config = dict(
    num_attention_heads=12,
    norm_place='pre',
    parallel_block=False,
    init_std_o=0.018,
    warmup_steps=200,
    schedule='cos',
    final_lr_fraction=0.1,
)
MLP neurons of a small language model. Each row is named by its layer, matrix (gate and up: input weights) and neuron, and shows model dimensions 16-207. Each number is 500 + 40 x the weight over its row's rms, rounded and kept within 0 to 999. Numbers have three digits each. A neuron's up and down rows have the sign that makes its largest values positive.
A block is one neuron, or neurons of one layer that tend to fire together. After each block is what it responds to, as a language model described it from the Wikipedia text at the highest values.

L2.gate161:481480507510483459476552421537501493404504489529459472504568525529526547536527456533524491518477491496478592508520522529514512480497479549552508470444471483487512451555548550457496535588559534542519477495564528470460506434533530485449506457528503579578547570462424407564523469541506507532528484502438550500512463480405389515504459499476543468521543513516554496565462429539496493469493458465486486473499475475449533482442542434471437531495514452573465503504516477484539459481459487562454487504459524471482477445495491488502476567501463465516476477478494561540502523481422565581
L2.up161:528492548492402432441495472520531519453465493464537479542567487455492462541463557550520380534457551450459510480490436554445531502510444490452498509488544430573531493525552507506486503520468484475437488494561558526462530462480454512417524469536530525532506545458500475491519505506477504530490512493428538535451482480509484550523493520441445427536452547554514501576449516548519519502548526532442497524541478420480566534405541486505455447528546461476538517459492500511440458533475472538456465549505540534513513492517528527451550517556469533482513391480538509539520492481450534506
L2.gate283:497536513536462532471500568484503527475460551504510489535485504499503469532523578488479481541503550493459506472527484523500584510489483470514522481498520497464567548436551411469488524510578487470488479534549571497487547490488521481515495512466456527558518561482541443537486469460479458466481474519441533521476528441486476532537494465514466431580535536566494451489430495484553421446510486570356511544455462480461546515414565463525589488535495536557508499477522571511511472535464405544500455479480586486536477460486520497440457530508510483460457567548540537509531458546549480552
L2.up283:527458557530453417512491570558499537462451519497434602505504556500511545517490510458460439553503477414498511530523505503469456478477474459511530544495501413547534476457491533492480472551519491530439447461451466432552410504467508444476518477465402492487469484485479509568494543438504469488503575454458494508516520412587495502504519472444497408486523480572520470502481460521430504442475478516411503529473589476464525478440546458513511522469522457453465510489515519573481533403525515539497448494452530469529483499459509433478554464545505498533497501490416544444472534541475538582
Responds to: Sports statistic and play words like assist(s), pass(es), passing and defense in game recaps and stat tables, plus score hyphens and other "assist" uses.

L6.gate494:560490500444519493462534489427466563449549535488499491536544555493466518510497491501488580511527384518532536454540478598540524444462548381459547484493585497540471505550461438515477420499527529588594422463502548546483446507457513442439476419482499525519510508498496530556527523580556469471414553524455496511519554553518510504520564552487489504443483436517496498509492494464491555485467518502460466444486524547474523468554439578531482485504479564505423497498453510559493570545448500434538504486483567517521555495410468506480488464515437505511499534476446535445456450462435468482
L6.up494:489482530492479515530497541468434516486517445503398483450499457522406525537539479527507453466499493502550528547501489485480553459449525468513468480563408546530525529457539515506554469487594455433542459561560385504543541507490432442516499484495487533552542492483502487510497571431481475534443485452533470436487518572559534597464513455533502598458537568512476484489492475472491490466465450532479424537603458525522509539460505578461466492538500486480561537542498446506505477526510491493461513449461518486524468470485485500487506531470487519503462479496538497496540531519526509536
L6.gate1429:515484444503541523439546545506465429566499538502449493526547538524612475472523490460552544563461516541515475493537525526510451424563536440499477584482588557554500408443483532545550527543571491493559475529492508528486562471517472549506504433479495519502515607501538490567511472538476528498550499443525477547497531427453463523533503487516483519559509539499510460513506487488502498570515503547471469524538523477519491555535449515509479466519472533488474539467505497446500525503484488502507406458516504520529572427504464526495531442531555550541426543522500564510517499560484495494
L6.up1429:529485474528465456547499465548507493448485547587501511503522488496539473526483511563508436505511510488434635473451472461477487508474573449535541470492582461527482507469521478500525524508524489427549436476565536472518567503549513498551513500436558514566500499534451503491526533567521516510570538527500567501419500550568504539594531502467445494483465479474556501575564505490533461464515560459403496437472545464529461472511500481434513518468514524477466478513507492538485484436523497459483538498448492483588543491520464559536480449503434540570519508492543531479445518441431476529
L6.gate1591:586467483517433515530520494415549454462463538470512456567471471532488472573460496488494509438513444573520523477507441526425492434452478443519601587460576510583516548507516494497491519476520483433543472447474524588510546464518419512401448514467496544515567557491424461535438503506548517526513521468505432512537530500550504537458514480496447465473537493468460467442489483529465523524464521546528501507442475523432503495507511486460542429483458501498537505412444466457511495500506419456520510479436496483547481446542560468440487505433541538544480475520418540477526575494538466508
L6.up1591:501532472481522503513499510472498498468420459516406440470444554504449558510489526476491472474466435544479541523529505480437424480477479480529482573541531538519505453487499522543488499529518523492508506505471508497493529520526450545468471530442524544510442491458466529529465555478429484532493467493557483516471480516505532464505467452439579480501569533487482524527476569537540546529442492494465553494471501499495485481556509495482530412509478400469523569480486463570499488466525492521480562462525440497497560477538518507516450554507489529472474495552531438490510606480475477497
L6.gate1645:472443490465514526587530513475500437519468501485502543478474499488505456521449522432475458534438378443492465431627538468499504491477501478485490596506443459523476462512516531492446534491551462519458458474542464542480535428542471504476531448456476533515501507487496518541569493438558514480598527377562435525474508496549556477495485516490444432485570541487525514531433429459481450510440448505559528525446505507513515489484443489473479509499556469585506510406490391523507498465533491553521494487468465502629542451486569518550525500522483478552444485428526506534539520424457417467
L6.up1645:460539579504517519519416535485472426483503517479437537441547534553464531475511582514531518476452483468550476498423507523466476498488536568441527530567445484508512493556594520537464543476554543464416467451495484555517477495533526478523494573495485544520578483478491540566479455528502521424596520508459506529474473526573506455443467492500473477431511525467534522519420492464479493424507565574497528482481523443564518495594521519489545472510482573522444479526478490477501506435507463482490499519490522477523493487532545491492475478541438524565533446527496552495554495446438467443
Responds to: Final word or word piece completing the name of a team, agency or group, such as Red Wings, Air Force, Railroad, national team.

L2.gate712:538470449562435604519553468471459543517506495481497454495542519435498477564515550566453433408462430499505551502420499473461538469492536546532525493510408487443544449519445483477494543524441498511512524484450519467519512487461520507511534525458471619479464482508515490490447476399464540559483509500564468462479523487461507449542527542459520528525522525499474477485423526562503513504494520526489489493561453502531458473512474527490388520487463521528492516491408412463488483535526533403541541488493532538517488476491482541519461517436470493465511508504444516478434437523577499480
L2.up712:502476434504447552448501521455518513459515510486511484533523520519488555490417533521509530422479441520462524507463503505432498464484462506461528530512535470499509481539491494504550496554473576483467504430461552524550491499478427532517505478458445651493555491496526418438482528472453549521448446543523514495537554490453480494458541503407470604531457502473491510532491484497522494508513442524464537513526402583539506486443508468550493524492482489526507508550439502505547453621472525505514578466519514473507495451448473488532449497452547472507438477428459472476478502481542542503
L2.gate745:541522397569438548545505510456458413546502530463566393452502438486456483511498523521514427465554508568492453477481499512498489512496572494492476378566489575458512406494540562500476496462527514539468461469547501497552492515456547506505542443498499545524557488512521527523452549492468528480473457547498539571482527530518519458445499522501483583527488488466479569542520562511522490478534459558395476516525459535498519509477453522552486548558511547503463480516451451515533527520432471481487553474488482553488487450454435558550409538403473486545537489483443410456513451560476423529
L2.up745:520508429558525466553543523524408514485453560471539436500497447446528551498513506528520523414542478541496434497480499467522412507480612515476440474528550487495502405424503473518493498459463561531468491468529462534481449507506516487590462535517493541508458516523484546442453519485443513487470473487457516565517551539459475540457547480527528525467485526490515499596503482529511592575557409528419580516456438570506577472506447533481483502516515509465427485556448450552567554519461530453533483523524555584511540470415473565547497491437518486588470543502464529485475473538507518491
Responds to: Word-piece fragments inside proper names, mostly Indian names and film titles in tables or lists, such as th in Karthika, hu in Prabhu, i in Ravi.

L6.gate124:527600474563498447497574526426449510448566545440478413486478413448427500602463495481467501497576525508522526504465496505449559532514521544488498546452474513543443450510476437509507547516524487481540466448503555537506524444573569498490469487476465570497540522508490493502425481444501519509536446514506526539493510454527507439454513503537455506503532501484546487554521547549505543513475485518510520523510547532492530534446509462540463436516483475539390452498493460484485503461443507399494444427509504501504528487409452491450465450461458392515505472429405542487478475531566544478
L6.up124:497566392513527449542469488487484457545515431388463422513453547490465489513507573584513543529545504504465495533471467537411472527505519450473495530474473476527531472479512448410469551526493577496544510497442493491497518452501509545427462454570477554507587574536492502493468462495472513485536441580461583486526481487538450502526490470500480477499508501515511456480488510579530473453532442538504527518483472468515563483478502465501538404522496490490474527507465462527477498540471501523433533505516441497505467507501480512458439491516473480518498514508470539459424428574507558582
L6.gate344:480538455483460473490419538451440548526554447478520504465475505439455459568461479498534534451483457533587524496457454499500549575533531515534516521556448470522505456474504504508516504528484512547511431511503504471470483569528554521476560469544490538457513485537527461501538474504458557489535547464489450468544469527521514562478527517529486461568478503480592486536518514500505538474519497532531414537578475453454467517472505505497525490533500493541433518503413475470491487553534497422505567401487514516476462497485518442543538420427520489555513491445489474546489488534556514483
L6.up344:491501479524548519469456573484450449503525500529515493431488536470516481477525496483431523520555473544460516513480561510506515493537500513450487507525488460485523532491480466475407512511461436431456553558509507546490529583502470502482499477515486436489534453492488492469462534503467478555512521465500556494523466511474498516474479507501480498532503577448545489545548531539591484506482564513535469472530467500555492474532472475483505431486504519516454511532488420472448435453471507473486447476491500460460467439393511519478567496483503484561543501532449508499489578534555541574
L6.gate503:495501531520517529500553474473459471508538480476532485490521509476476555537435468473471518473484484606519507526468517544504530428479571474479575528509493516487425425516551435479467563526433497545562512466550499492484477490496527454466482520494493549548457450518517485527537541471448485526484482495549494497488528520547510463495573492497527552572532530477461451560490534498516513464494503478446433484560499483577496482524533529583476529480490517460411485434433493505469503505498470456543484481553500558500447452413491487448530498488452551513497563430493525452422481539597474471
L6.up503:457524475526484553513560521487514545482521578442442510460546537398518575587552590577501407482500458469415527487454572471502500506507514491481543513528491509398509446503513409481490533482459542490576525545526534484495461400533546521519507537520518501526494478533485541485489520481399488520525473591526527464475525429536482488480569478537463579552494537484518486543550488562504546482514521461501476594461582493585496508533481491542461486508495541499498465536466477482494554529484527485519564523482496497481485465512462488478513484480484458546464478490494570417504506555566434544
L6.gate1752:499520499556429457518518459537533492537569494503492540502529487483475547492471518453451540474497521504498494477487526578536510572569548517502505502482514562416483484509466445530440458473474494500517467390568514518460504525533476453457475477479453581425569508520491458449519480473482594524512469582558501537489565528499549475548585451536512492517444434513503534508486467515493496483545493564571451447504506525523494491480502527453509512494470486513558569493488431433457512474431565370507444518527472590476502501470515451494476519405534458550456499500522456491435509608550492535
L6.up1752:471560504497474463511543518476507529453484639518568527475452449481475459527480478537474445549519490505517476479546540474486526563507540503548548469541498489472490420489519459470431526453555587521491534409510493534490524485480489549495501467438568544544500455499455422525501512447471426470504497544482464519452545447534453407506481508490478478423470554516514523501533492516516572499423519472498494455497494519487507507486521437525404494557566524492453323505447586497466562512440498518466460478566432472493557497507550503551488531536495470492469465517522499500522528489516468510
Responds to: Inner sub-word pieces of non-English proper names, mostly South Asian, in tables and lists, e.g. Srirang-ap-atna, Cha-k-rabarti, Ram-aya-na.

L5.gate3:467497493557511567517548464521530531457481522547469417448531437497525479553484487530464521558506482542469560559437522505459487496500600483547478490538435495504522518546448481504490431571503491474550479444530562574531499415421472509493508578528461578500545473505524464526457502497502419467542467517462583461529497507494531534449496487530535505452516473451497532493387471500451511487535459536542537447453438496477448535509502488551535479504497505456538443501563496509508536483491416426479544533553487577481537472546492506534498477447517471478552561469557488514454478524515484553
L5.up3:523511435479484437513470510477571497508534466468500502506552483460538458481452455474483536527545477508489542543459491507532468539475484498539490570461498439517461481499508456467510486503522506491450533537464526467511590473561529495538452532497460491462478485496517404481586511434500570446422563455525551451516551471482465532579539511489470479528494477459453451470499507486501524471505424510511421497481529422478541582485569506438496537568587381514485532492503543540485555501474479478438465515453440543452557501548471489487464535490484518547461489467479477535469567487490448467
L5.gate148:522491445497548427600487517502497569504507539490444495589505504556462530606490581457468522572501485488554551504573457503529485489487485453557494535513567445550564469535509481524441430498505487494507496564493456497539469491460546459443490519481520572492459536544487424438495478498462488520418556447552440528469490510469472498470541405498552455480491562468462495506511530568482491485498501584469545477508444427551465587506448501496466520527517576565517434546536518431457533517465470534517497506468500485471575517529485456541469452469509437505491491477600566470605540441525546536
L5.up148:395545488528546516423509476506520495511484532484440503546480441543484501487457467500459493503498535407542549478519447520500491528491479533503443486437482475522518473490540449521483489476541461434425471511527507544491511502473504508445471484574455509538497470532557508499518440494471443508492483565451521520490487510508545517493451443506512501513467490509441502544460503563450509431534469483394469510541523510549488528434562508476527485473522490497476524558487488516433559444467473449492456494452501490524476544551540492502524518508506536538482520550448498457446530537466475425
L5.gate516:493525461529497555505471478494451539571538556495494473413455535494521481448542526480417511542476497520518555421480523543526435439482502449461582543489508512500493565513477397565541458507511510473547473517569499588506569498558496544493521482525539562522537593536481505536480438507519486488482421494465478554458567489526433479543474466483466559514551506448451427475475472517525466550556487579475593526498500499486541500455513424559500472565539537472478519503480503506558546469487476533504451535486517499477503420567470524543499482540529461534385445452498460474529540485507420581
L5.up516:467499456495516526524451518586486451479471529468557470510501493485525543489405544493523510488482551444446572554464480513440456443484568486532522507549492540478449500413438455515489503477552547445528389500551497578480540426461527566497560479508501494446485511453531514553560484510523536467569479527469534487425523509575471458540514446550460572553576471445512490520517517583421527483452452478549441487538540513509471527500523531453476504475467482470393501439527572551481486512477508512475536601500551503473558521547515544509471436521561501457486490585522494470497525448485578458
L5.gate917:500504445507510526462505488531527536488524628506536505481460547559446494513501544516483488560544498483452541476545500576580535482483454444458497435588476513514486432530504492512490467533524483537543620485493532449431497551485449450511442476557438462526537523486542559455524406538457446431478474504433492510504516529475490575538522485498525510541496518563469530575494455399483535447481481532543529578468494467495449445501571431499499560530499505538520620527533504495525518490527430551491418502532501501534627484551562535513468519519475482531559525444546486463535486489550441503
L5.up917:576484513449566461486499515538534536466521450552425502536463523438426516477466463496493437433501547501448524561483521575507405447500497451536526485480494516497508511475501481423540519513490445522544494584507570563514529486498533518483535489492576571495473515523525492509471474489554489483429526479506531501480527484495451516446561470534397496467543485513578491438457457504528519508429540496506521448461448502433485558482570472512487441511435478550514468516525492458524463439488543420554479535467557530517565443486490570537462518530529518556515543491552553563398513451478505510
L5.gate928:519448468522544503515520557452513420412522487513479588510523529520509485556487523404547565503479470522471573423446486540479487529558446492489509574563566500460546499530458496478461471453544529560476469461505624480536561457487517540482474494488531575484495518545472502538526459491465451487530503464482512466481452453472494525517497558455469415431542519473552476512534474503555456465430468475528491542469513516406504449513455540536502487485502444594548424441485481472487458493473503541406488438475513515545556459452532533442602473454566501475503428437525548416519471501515494494
L5.up928:491493451515484392529462473484527461512495457471463472456529471517418514457532507549469469502513564491465534488503575558462442467456513498508472536481472486476467519495574512443497488540435487454479457562482463521628418544472611540441530576494482503449530464466531409504500487528465475544515522450511490511485524525519493407481527610466497484541545505509479497534511493510475424483509513466570469473484504536484578587520562508502481507562464460498458528440522533542426549495471423524566510502537485550518478474553459497459506537427471540491434460453555457518515488505472455508
L5.gate1092:445490488521479486538471510536499475443496496524454497427471447540480538482515515575471539561493386462484531495474516532457456553533483441454431519474475508506439521552540517565509529433437501456480495514513496458447508479598528524410558500513481482532453511452585526493481415529448482461513495466477485550462445529492514442477443586566521483521478504455501410450487477469511446515469445496537495521529470482460561514548555456477450553508489501497515455536512561534523551520466422425484488494536513461524501547495573547533474423486497476525515505515522498495437506483501456543
L5.up1092:505495416442506513542513520532547570516424494557494530430535503458559525490499517546495513500474456476546508406431528486449460495422479505493539468461524519538504520538498460527535473602542541509460506462435540497492538479487501497506463443580483507515490574481436495537487471517477547412473464452488476449545538441542525493485510517468500604475533457507474534486533533395557533444518485569519454559453584497478498519444498518459516540431460561495489427471503533484491496584423465512461475495599513439531546510494446497600488471472515463570483481420543511473466596503530558503
L5.gate1413:461536474551501475584542500460521544500541451520566484446463583469493600518425495466505472535447534450445519465449572428506484526473468509483494440442449507575472423515506522515550480539530467511526491477463532470517504515584550482463549502554440508526515521471554489495540455505452500494557453509607532460503527519486548519496502439472501507533505387508454535484505453433548516448484486475515522496457568480442430518563512551435530505580584533502494515543561496464436482523535434519465435465488508493475439493460453561467514506541474542514505490519478448568521520496452451475
L5.up1413:509453479521441534440560446529431540479498561561510507533508540471523466514524569447477530468477533507483488552505542528484489420511529561463497451565517529479525521541479506469548496535468409501463497532537536463504470483548540468509513530472484507526442423567528467473492535544555540482423506485460505502475460411546461469552475480492504457485456467447501538492564494403466524489405484499442521570548490521533498562557501457491501500510485513574535466518449572512525489473481512539544485516474497405389566497538474456475504502448552467577476555514501540510467506547465510563
L5.gate1723:495497530388508601533476491548436540464463490446458537539503487578455482484503487482458532516493514435513505553479502512506506474408465509572477497521519570520547483543511485566507481485537436578453457469491469540456556490506552434484470445471533514472507488558500534481526471542523502483542461552570484482490456531497612494467502532506531589527548550483508502445490484544500446476450557444549523506530450467536460578463515495507471478515556448473537490500487457553533540536519498513523491503564524481534528512438488545433491518578559440494413471470491479479507536587432472496
L5.up1723:530434517502503540485506600459468495543597466492450435484527509520454524411585515435507447491518415437470521442503517483476478558478470518454532537414505426495504562433499546552523580513518518483475518542505544460500559489486474409461481446448466447473468453462495522556527491565511519513468473440483477508509478480505535493531562600542493489574439558549524514471504506510422514480531525432565507489480535515481442491456516487448469514536464498538509470459463508458473471417439533469519467503487546507468540405390548445530539453476605487506512488539494485521550541532403490471
Responds to: Word pieces that finish a multi-token proper name, mostly sports team plurals like Mariners, Pistons, Blackhawks, plus street and company abbreviations (Ave, Rd, Corp), often in tables and lists.